From a checkpoint of a small transformer trained on Wikipedia.
Size: 12 layers, width 224, 4 heads of 64, MLP 576 GeGLU, vocabulary 2048, 8.35M parameters.
Architecture: LayerNorm before each block, rotary positions, biases, untied embeddings.
MLP neurons of a small language model. Each row is named by its layer, matrix (gate and up: input weights) and neuron, and shows model dimensions 32-127. Each number is 128 + 32 x the weight over its row's rms, rounded and kept within 0 to 255. A neuron's up and down rows have the sign that makes its largest values positive.
After each neuron's rows, "fires on" lists the tokens most often at its 100 highest values on Wikipedia text that the model never trained on.

L2.gate426 [144  84  90 178 112 132  84 123 136 162 139 141 149 144 175  89 121 162 135 141 157 141 127 162 130 117 131  99 149 142 148 109 121  96 168 137 104 169  74 141 130 147  76  83 111 111 136 190 190 160 134  85  88 132  85 105 145 125 141  98 105 109  96  62 127  81 176  97 159 122  90 194  63 141 104 112 182 113 132 150 145 146 114 151 126  97 184 106 152 109 126 122 133 145 136 118]
L2.up426 [185 131 130  96 116 160 117 160 168 147 128 146 149 102 121 144 172 158 170 109 145  94 121 157 125 133 101  95 144  97 140 149 125 154 142 143  99  97 178  89 140  43 175 144 153 158  66  95 118 189 135 109 123 136 175 136 110 125 133  65 154 119 115 175 125 138  93 121 144  77 145 106  92  95  89 158 138  90 121 132 107 150 138 158  94  68 101 114 126  98 183 137 140  98  63  83]
fires on: "00", "4", "0", "6", "8", "3"

L4.gate101 [128  86 180 145  58 129 144  83 124 191 142  86 156 126 119 158 143 139 148 117  85 147 149 125 128 155 157 122 127 174 201  65 108 106 146 133 143 130 143 109 155 108 115 145 133  88 113  53 131 108 117 119  76 181  93 111 109 124 200 120 155 115 133 152 119 128 105 158  69 111 129 109 116 148 201 129 122 116 144 121 136  82 121 150 164 137 132  71 124 140 179  82 118 152 119  67]
L4.up101 [156 167 127 193 140 135 153 133 157 109 124 183 191 186 161 174 151 113 133 149 125 151 128 172 147  50 128  86 149 100 119  74 155 172  96 147 188 180 131 194  94 150 181 108 131  93 158 129 146 144 146 100  98 136  98 170 130 127 106 169 169  92 133 105 147 162 102 117 180  77 111 148 108 109  95 121 105  57  96 111 134 119 125 112 103 184  61 117 126  93  91 156 104 165 110 114]
fires on: "o", "f", ":", "s:", " more", " f"

L5.gate341 [ 88 103 116 119 106  92 110 109 164 131 166  98 101  94 120 123 134 141  87 111 106  65 152 117 135 157 103 158 150 109 170 133 155 105 203 152 143 195 148 137 102 132  90 152  92 201 133  97 129 164 153 101 137 229  99 128 113 173 146 141 168 121 160 153 130 162 119 177  91 169 146 144 148 113 128  89 117 181 156 163 161 164  61 135 140 109 125 142 162 128 137  96 179 178 117 174]
L5.up341 [180  97 190 117  90 179  74 148 154 118 126 164 118  96 131 114 144 100 141 152 100  80 144  96 210  86 127 110 149 152 155 165 121 140 150 134  91 134  76 109  83 181 129 118 134 142 136 120 114  87 116 114 142 117  92 115 115 149 133 144  86  92 150 186 100 158 131 120  47  93 122 147 103 136  94 120 105 112 184 120  79 115 120 158 105 132 171 177  79  98 133 166 165 101 137  91]
fires on: "ar", "ant", "v", "s", "ou", "oin"

L7.gate224 [155 154 147 155 115 164 151 130 104 138  32 168  76 125 148 130 159  79  87 188  75 155 127  70 123 161 129 108 115 142 151 158 124 106 106 115 151 180  84 135 154 106 118  91 146 104 163  81 120 125 129 120 124  89 110  94 117 134 118 100 208 171 144  84 173 108 100 133 138 147 115 167  64 140  89 171  92  93 107  61 205 186 159 175 139 171 139 168 122 109 139  57 141 190 105 155]
L7.up224 [121 146 117 142 112 113 124 130 159 143 107 162 121  73 119  63 132  50 106  89 122  84 167 126 149 149 123 115 107 134 194 107 206 132 115 129 129  84  74 150 107 143 170 149 158 105 127  83 163 138 118  85 128  88 122 106 134 168 115 118  90 161 138  87  90 164 168 166 222 117 105 145 163 149 122 153 131 153 130 124 111 184 184  97 133 130 124 108  62  99  88 148 135 169 117  90]
fires on: "est", "x", "|---|---|---|---", "ew", " following", "th"

L4.gate397 [ 75 135 132  87  72  76  78 102 147 167 152 114 109 135 111 154 167 190 190 112 124 138 114 111 167 139 154 127 117 121 155 109 127  49 120 108 133  68 156 142  95  65  96  88  96 112 121 120 153  79 131 119  84 134 106 116 148 101 134 113 107 148 139  46  97 149 188  90 131 162 137 134 117 147 125  47 112 188 152 193 107 113 164 177 168 124 109 174 187  94 133 120 172 123  78 191]
L4.up397 [149 138 128 112 107 185  88 129  73 128 103 140 161 133 171 133 200 107 168  45 176 152 140 111 107  64 129 118 201 173  25  69 137 198 128 109 143 134 105 168 118  91 163 189 142 146  98 185  87  95  87 167 112 129 176 113 141 146 130 138 164 131 100  80 133 117 163 122 186  77 163 135 144 123  75 139 133  92 138 133  98  95 115 107 136 115 119 114 143 144 156 148 139 106 138 152]
fires on: "ic", "ik", "er", "en", "iter", "i"

L4.gate494 [175  91 139  94 134 143 134 187 136 150 166 123 145 119 185 120  80 137 143  82 127 130 111 157  85 193  79 143 141 142 133  84 140 121 129 102 122 111 112  97 129 133  92 100 130 154 169 107  87  94 101  68  86 156 148 112  90 125 115 186 134 150 127  92 123  77  80 126 122 203 134 119 110 161 194  69  95 170 145 159 142 101 131 163 126 120 175 144 146 142 135  95  86 105 104 169]
L4.up494 [136 142 168 143  94  75 150 161 134 111  79 193  97  58 153 144  86 126  78 145 115 121 153 157 176  97 147 135 125 134 107  95 130 184 148  99 177 120 122 118 153 175 123  88 173 139 136 174  71 154 175 100 173 139 109 172 148 149 152 149 167  60  88  84  86 185 102 103 123 133 182  97 128  91 136 119 151 131 146  97 194 167 142 115 103 161 128  29 106 161 138 107 120  78 127 112]
fires on: "rew", "ly", "ab", "her", "ice", "ot"

L2.gate23 [ 93 140 171 156 103 134 113 130 117 193 150  93 156 164 151 124 156 149 116  92 134 114 127 105  98 192 198 107 125 132 167  65 114 104 105 100  51 162 153 111 159  97 132 134  90  94  95 147  71 107  75  86  87 136 132  90 117 134 169 178 146  98 110 125 137 120 160  75 120  76 156 132 140 143 113 143 114  99 154 131  85 201  86 121  93 118 143 141 153 161 152 127  74 150 120  90]
L2.up23 [ 69  92 181 146 159 128 157 114 155  92  84  65 132 130 174 116  58 117  83 123 119  63 134 141 189  92 191 158  77 129 120 122 153 200 126 176 102 127 125 122  95 137 114 143 144 105  99 134 143 128  98  75 140 179 107 173  73 177 136 169 178 110  90  83 170 177 112 111 161 177 139 100 146 176 146 144 126 117 112 157 200 108  79 121 177 123 100 128 148 130 113  99 157  95 110 138]
fires on: " De", " de", " along", " Country", " near", "ris"

L5.gate160 [115 111  90 154 103  42 102  74 102 153  76 115 126 141 127 190  98  97 152 104 138  66 101  91 137 190 120 157 158  82 185 119 123 113 131 179 111 129 162 115 122 123 103 149 153 135  75 150 135 127 117 150 113 118  91 160 116 120 161  62 148 130 175 108 173 164  96 105 113 152  87 176 124 121 149 159 180 161  93 169 111  90  86 176 125 117 135 147 132 100 169 146 179 157 157 110]
L5.up160 [ 88 128  92 110 120 161  80  92  30 158 101 133  77 148 112 121 182 141 137  94 103  95 129 134 102 130 111 117 117 151 117 138  74 137 164 160 140 146 124 160  70 129  58  86  81 159 136 171 111 109 126 170 172 197 174 157 143  77 182 176 156 156 135 118 107 130 174 189  70  94 146 127 130 114  98 139 107 217 134 149 151 135 106 174 128  98  90 112 154 127  84 136 142  90 153 105]
fires on: "m", "qu", " is", "id", " was", "ro"

L7.gate177 [183 111 185 177 124 134 109  99 140 127 126 139  82 150 136 135 141  85 118 122 104 180 122  93 162 175 196 134 128 132 128 100 159  92 101 186 178  90 140 141 174 134  79 133 140 112 117 123 179 128 120 112  71 119 103 124 119 129 204 141 101  79  86 125 126 118 150  77 123  51 119 158  77 122 127 165 101 152 135  48 128 116 118 167 182 128 141 159 113  88 124 101 102 194 117 162]
L7.up177 [148 144 222 190 114  88 110 166 150  63 141 149 140  91 154 153 108 155  82  95  79 103 143  98 151 141 114 116 114  97  97 120  98 101 121 106 146 135 198 146 185 112 123  82 143  97 145  95 115 129 132  49 137  84 106 108  84  94 114 162  68 120 128 122 129 149 205 138 132 110  92  86 165 110 144 139 124 146 126 138 125 135 132 124  93 216 178 166 119 119  78 175  93 118 119 143]
fires on: "v", "est", "p", "th", "otes", "°"

L2.gate486 [ 96 143  79 160 133 127 167 131 129 167  84 144  98 174 150 114 119 155 137  59 154 156  93  88 136 143 176 157 108 158 148 116 115  92 141  89  56  95  97 126 119  64 111 129 119 154  97 126 125 153  32 154 129 184 141 115 118  78 164 106 123 120 134  58 152 134  97 104 113 122 105  96 145 158  90 187 119 150  84  98 133 175 108 139 159 140 139 123 185 144 129  84 149  73  96 177]
L2.up486 [ 87 157 137  97  75 114  96 117 157 156 135 100 174 125  47 139  92 128 162 140 152 121 116 143 165 116 126 118  75 165 138 167 163 137 115 106  86  85 113 167 119 134 120 128 104 130 116  82 131 143 122 138 106 131  99 183 102  95  66 150 173 163 129  59 164 187 155  89 153 119 229  91 144 151 186 179  85 102 169  79  86 107 148 154 119 142 145 115 135 119 161 126 159 162 103 139]
fires on: "A", "a", "ris"

L7.gate22 [129  71 109 135 154  61  77 119  80 113 113 144 119 139 149  95 140 119 107 135 140  70 114 107 165  89  89 111 148  79 130 127 102  82 135 115 150 147 158 110  86 153 106 132 174 157 167 147 142 133 146 130 149 114 171 156  95  74 110 158 109 139 107  68 128 144 144 112 145 158 136 196 124 178 149  61 172 147 130 104 119 116 104 143  80  98  86 144 169 181 107 130 136  83 134  89]
L7.up22 [109 136 142 166 165  73 116 162 165  79  99 131 136 161 159 103 140 109 200 116 116 143 115 124 179 178 132 109 146 158 140  70 155 118 116 115 120 133 162 161  88 145 102 114  93 145 145 125  76 117 161  70 142 115 109 126 159 110 186 136 155 105 140  77  69  99 124 116  98 160 126 149 114 153 142  82 111 154 143 126 157 111 174 146  92 128 139  79 129 131  95  80 111 137  88 100]
fires on: "v", "on", "r.", "ar", "z", "av"

L3.gate74 [116  91  92  85 120  99 149 194 150 138 170 124 160 176 108 167 149 144 117 114 126 106  84 128 118 154 117 131  90 127 129 129 141 113 193 166 152 111 146 161 121 186 104 114 102 182 139 133  94 125 141  92 112 159 140 109 111 103 137  91 161 176 134 151 103 173 109 140 102 172  66 167  89 106 133 134 160 193 114 103 126 148  86 148  57 133  91 131  71 160 118  99 197 133 154 198]
L3.up74 [185  91 101  90 106 129 179 180 104 106 143 118  45 138 106 136 108 108  93 146  78  89 154 111 130 221 178 131 107 116  93 137  75 129 123 140 145 155 125 117 173 176 127 159 143 144  78 129 172 206 167 143  88 108 147 104 110 130 156  52  54 109  51 139 131 132 137 119 108  97  90 108 117 183 192 123 175 150 164 104 138  91 124 156 136  87 164 192 117  80 128 115 132 126 179 163]
fires on: " 0", "s", "os", "ong", "ud", "v"

L5.gate65 [ 87 122 132 153 137 121 103 104 152 119 103  67 104  92 118 134 153 205 155 149  94  89 106 136 136  68 108 165 101 129 115  72 171 111 112 176 106 158 150 122 169  73 140  89 129  92 143 153 119 128 112 140 167 149 144 131 167 123 162 125 152  92 181 108 108  86 159  55 163 142 144 157 166 141  76 113 124 112  83 154  33 143 148 193 142  91 118 115  78 105 129 158 171  96 103 122]
L5.up65 [178 108 114  80 137 151 135  72 158 131 143 150  32 139 133 140 165 169 108 136 128 113 158  91 104 117  52 126 135 177 134 105 165 110 117  73  96 117 119 153 133 139 196 139 108  63 108  87 126 157 135 166 116 147  88  97 129  95 156 138 202  81 131  95 101 115 136 111 185  74 161  63  94 126 110 209 181  93 156 112 143 124  93 151 144 132 136 109 161 130 175  76 111 132 134 124]
fires on: "a", "aj", "er", "en", "k", " but"

L7.gate517 [165 134  63 125 165  84 151  58  99  88 126 112 127  83 111  87 131 109  62 156 138 138 123 111 130 146  46 155 127 111 135  89 105 164 177 133 111 114 120  99 147 124  84 113 147 155 161  97 155 146 134 131 150 168 156 135  81 175 100 169  84  74 111 104 155 111 108 155 138 203  62 145 181 200 204 178 109 150 203 129 175  92 137  97 109  91 101  64 148 177 139 161 125  91  96  60]
L7.up517 [139 141 133 147 148 122 112 172 138  75 152 136  96 153  93  98 140 145 172 110 103 113 144 225 204 158  55 117 106 169 119 223 115 149 153 182  79 152 161 108 138 166  94 114 102 151  83  98  82 167  90 147 158 117  97 153  73 160 171 146 135 145 134  84  74 171 121 112 137 105  76 122 129 120 148 138 149 110 127 122 102 118 153 102 111 147 139 108 144 214 117  98 136 117 132 157]
fires on: "y", "v", "h", "z", "k", "r"

L5.gate116 [141  84 133 202 101 116 147  78 104 110 135 111 148 114 139 118 121  48 109  67 145 123 173 147 121 163 121 120 131 109 169 120 108 112 218 180 137 116  85 184 127 132 120 151 101 137  82 165 137 137 136  87 122 102 168 133  92  77 164 149 150 146 177  94 140 116 131 106  92 143 128 135  81 105 126  65 134 204 164 141  64 121  79 178 116 177 146  85 165  96 146 117 148 154 107 171]
L5.up116 [ 76  94 157  76  99 183 113 194 113 161 155  99 180 122  92 116 116  93 135  98 169 125 136 131  56 116 185 161 117 111  71 133  84  88 107 168 107  96 192 184 134 145 103 133 112 115  99 116 131 181 118  91 157 111  95 175 137  50 113 119  82 200 128 129 130  75 137 169 105 107 161 105 144 141 115 167 127 164  84 106 134 165 126 131 121 113 174  87 172 186 159 121 141  85 106 141]
fires on: "m", "ro", "el", "u", "r"